config = dict(
    n_layer=8,
    d_model=768,
    n_head=12,
    n_kv_head=12,
    head_dim=64,
    d_mlp=3072,
    vocab_size=32000,
    activation='squared_relu',
    norm='rmsnorm',
    norm_place='pre',
    norm_eps=1e-05,
    positions='rope',
    rope_base=10000.0,
    rope_fraction=1.0,
    qk_norm=True,
    attn_scale=0.171,
    bias='none',
    tie_embeddings=False,
    parallel_block=False,
    extras=['capped logits'],
    init='orth',
    init_std_qkv=0.0127,
    init_std_o=0.00318,
    init_std_up=0.0127,
    init_std_down=0.00159,
    optimizer='adamw',
    lr=0.00117,
    lr_mult_o=0.632,
    beta1=0.95,
    beta2=0.99,
    lr_head=0.00392,
    grad_clip=1.0,
    warmup_steps=342,
    schedule='wsd',
    decay_fraction=0.868,
    decay_shape='linear',
    final_lr_fraction=0.0,
    batch_tokens=[131072, 262144, 524288],
    seq_len=1024,
    doc_mask=True,
    train_tokens=1518000000,
    steps=5557,
    dataset='wikipedia_en',
)
MLP neurons of a small language model. Each row is named by its layer, matrix (up: input weights) and neuron, and shows model dimensions 560-655. Each number is 128 + 24 x the weight over its row's rms, rounded and kept within 0 to 255.
After each neuron's rows, "fires after" lists the tokens most often just before its 100 highest values on Wikipedia text that the model never trained on. A number after a token or word is its count.

L4.up1012 [149 126 129 128 181 125 120 126 114 128 186 130 130  58 184 120 153 158  93 127 173 150 120 127 120  95 124 171 116 138 206  87 131 135 160 139 155 131  91 117 111 115 131 130 113 143 100 124 124 138 126 139 104 133 156 158 139 139  95 151 156 155  82  93  90 124 172 140 131  99 120 143 126  97 117 134  62 122 155 122 122 123 125 143  98 177 146 131 120 121 158  96 118 138 166 147]
fires after: "\n" 85

L4.up1626 [ 96 153 155 115 165  96 123 121 144 135 166 132 125 153 140 138 154 147 163 140 116 105 161 105 142 111 124  99 141 141 153 100 139 116 132 150 162 128 115 117 155 132 164  85 133 129 115 159 151 109 153 104 127  58 152 152 128 126 172 109 149 167 116 138  98 145 137 163 132 162 106 161 115 142  94 137 146 140 121 178 120 121 132 128 102 122 120 155  97 109 143 145 100 104 157 124]
fires after: "|" 23, "\n" 23, "===" 7, "-" 6, " \"" 6

L4.up186 [138  59 140 100  99 162 107 155 125  88 131 161 131 132 150 119 144 139 135 140  93 105 121 121  82 101 129 136 148 107 146  97 102 107 149 105 152 104  98 109  86 136 136 145 101 150  94 115 126 111 139 132 114 127 152 169 131 120 154 162 144 138 106 117 113 138 126 130 124 141 125 142 118  82 144 114 108 120 123 107 106 141 146 124  76 160  90 120  60 156 133 117 103 153 162 128]
fires after: " of" 76, " St" 6, " in" 6, "." 4, " the" 4

L4.up2830 [161  68 142 132 114 131 130 136 141 105 169 109 141 126 124 131 152 150 135 174 125 103 158 153  96 117 108  98 177  99 150  88 133 114 115 159 114 133 134  93 121 112 128 132 144 172 108 137 137 121 122  97 148 133 140 117 118 132  95 122 125 148  67 121 120 128 109 126 154 135 105 137 130 121 133 131  87 123 134 159 159 144 125 130 144 123 143 170  73 166 122 112 113 140 132  82]
fires after: " the" 57, " of" 12

L4.up1746 [134 151  79 165 136 117 151 101 125 163 107 154 128 155 108 133 144 148 159 108 131 120 135 150 164  88 112 123 144 126 157 140 137 161 131 143 137 130 139 110  99 109 172 104 146 124 102 153 123 193 128 134 140 119 128 146  93  97 157  94  98 141 131 112 118  94 159 127 168 125 111 138 131 150 145 115 161 123 116 196 136 117 145 102 124 129  94 133  88 118 115 145 120 172 103 190]
fires after: " in" 46, " within" 10, " the" 6, " (" 5, ":" 4, " |" 4

L4.up2234 [ 68  97 117 101 111 110 117  88 121 107 133 132 133  92 131 136 151 125 101 151 153 122 140 141  89  91 125 113 113 145  95 167 141 143 143 149 122 156 128 113 149 103 119 134  95 135 136  89 142 165 173  84 135  61 102  98 106 126 116 120 132 118 136 138  67 143 141 110 128 140 119  86  96 138 136 139 105 136 160 127 121 142 160 123 163 114  77 162 122 134 161 158 136 124 159 154]
fires after: "\n" 30, "|" 21, " |" 15, "," 4

L4.up2418 [ 61 135 113 103 147 141 153 134 131  82 163 161 130 118 169  93 165 137 141 119 169 103 144 109 118 134 107 138  92 145 142 129 168 147 124 147 145 109 136 129 140 128 147 109 104 146 150 134 158 138 194 125 104 128 149 100 123 180 124 115 127 140  99 113 113 129 136 138 150  82 142 105 148  93 154 130 139 145 142 120 133 130 145 137 132 113 141 154 109 115 157 128 118 116 159 166]
fires after: "\n" 58, ":" 11, " moved" 5

L4.up2038 [115 129 104 144 150 124 132 148 136 153 128 168 131 121 110 128 146 117 138 142 114 135 124 152  97 119 122 144 115 149 154 117 123 122  97 170 105 156 103 118  90 171 139 133 175  97  66 152  93 107 137 131 128 112 127 165  96  80 134 128 132 121 102 156 111 129 131 187 155 145  97 129 159 132 127 129 145 109 128 130 131 151 151 133 168 119 146 128 103 108 150 123 117  99 122 137]
fires after: "\n" 26, " Stadium" 8, "|" 7, " in" 7, " the" 7, " (" 6

L4.up1606 [115 131 173 122 146 117 123  94 129 140 139 188 109 137 158 126 185 121 147 101 105 109  80 156 146 149 121 119  99 140 137 147  80 134 109 112 135 124 116 117 131 132 103 116 150 102 116 126 119 121 118 140 128 101 148 156 131 120 123 134 130 144 130 120  93 158 155 156 156 143 139 119 152 128 117 121 127 101 149 149 125 114 147 151 112 118 129  91  84 123 122 110  69 111 142 148]
fires after: "\n" 50, "-" 20, "|" 17

L4.up1062 [ 62  89  80  94 106 160 119 143 144 130 157 147 130 134 155 126 177 122 138 115 103 153 113 135 128  89 137 161 114 111 128 177 202 139 151 144 170 151 106 100 116  70 120  84 113 132 136 132 104  80 144 158 110  57 163  85  87 119 159 135 129 149 115  91  82 143 161 130 116 138 150 126 109 107 122 127 128 162 119 151 115 121 168 109 137 138 111 135 114 135 113  99  76 118 155 109]
fires after: "\n" 46, " Title" 8, " details" 4, " Team" 4

L4.up3004 [145  92 112 137 115 162  91 127 139 119 157 167 134 106 115 119 146 151 149 170 136  97 152  76 101 105 120 110 121 127 153 156 152 129 171 112  99  74 151 123 121 139 131 134 163 141  81 147 143 151  94 134 131 123  90 128 107 109 123 113 134 171 143 160  95 149 146 102 140 125 128 161 160  88 156 189 134 126 152 121 182 110 153 115 155 145  87 145  75 126 127 110 126 123 133 110]
fires after: " the" 55, " during" 4

L4.up254 [ 90 103 125 169 117 148  97 154 138 137 124 120 129 108 133 157 141 118 124 129 132 106 152 115  93 145 101 105 139 126 135 141 155 142 166 125 137 126 101 100 151 171 106  57 130 135 141 137 162  80 113 112 160 123 139 112  97 100 141 108 119 189 121 134 104 114 131 128 143 160 129 146 146  95 103 169 126 121 195 157 168 118 112 142 129 149 121 127 116 169 137 154 132 139 167  66]
fires after: " in" 20, " joined" 14, " to" 12, " of" 10

L4.up10 [125 114  92 130 134 161 104 114 125 127 124 161 122 127 175 138 155 102 113 144 178 134  98 152 146 142 181 157 155 122 135  99 160 124 136 135 143  87 111 139 134  94 159 121 177 115 118 168  79 116 182 130 126  97 174 155 153 162 147 159 106 163  94 137 139  82 168 175 110 146 142 141 121  94 131 116 136  76 117 168 121 127 147 131 162 138 136 140  72 121 132 168  84 124 149 131]
fires after: "," 39, " the" 9, " (" 8, "s" 6, " his" 6, " |" 5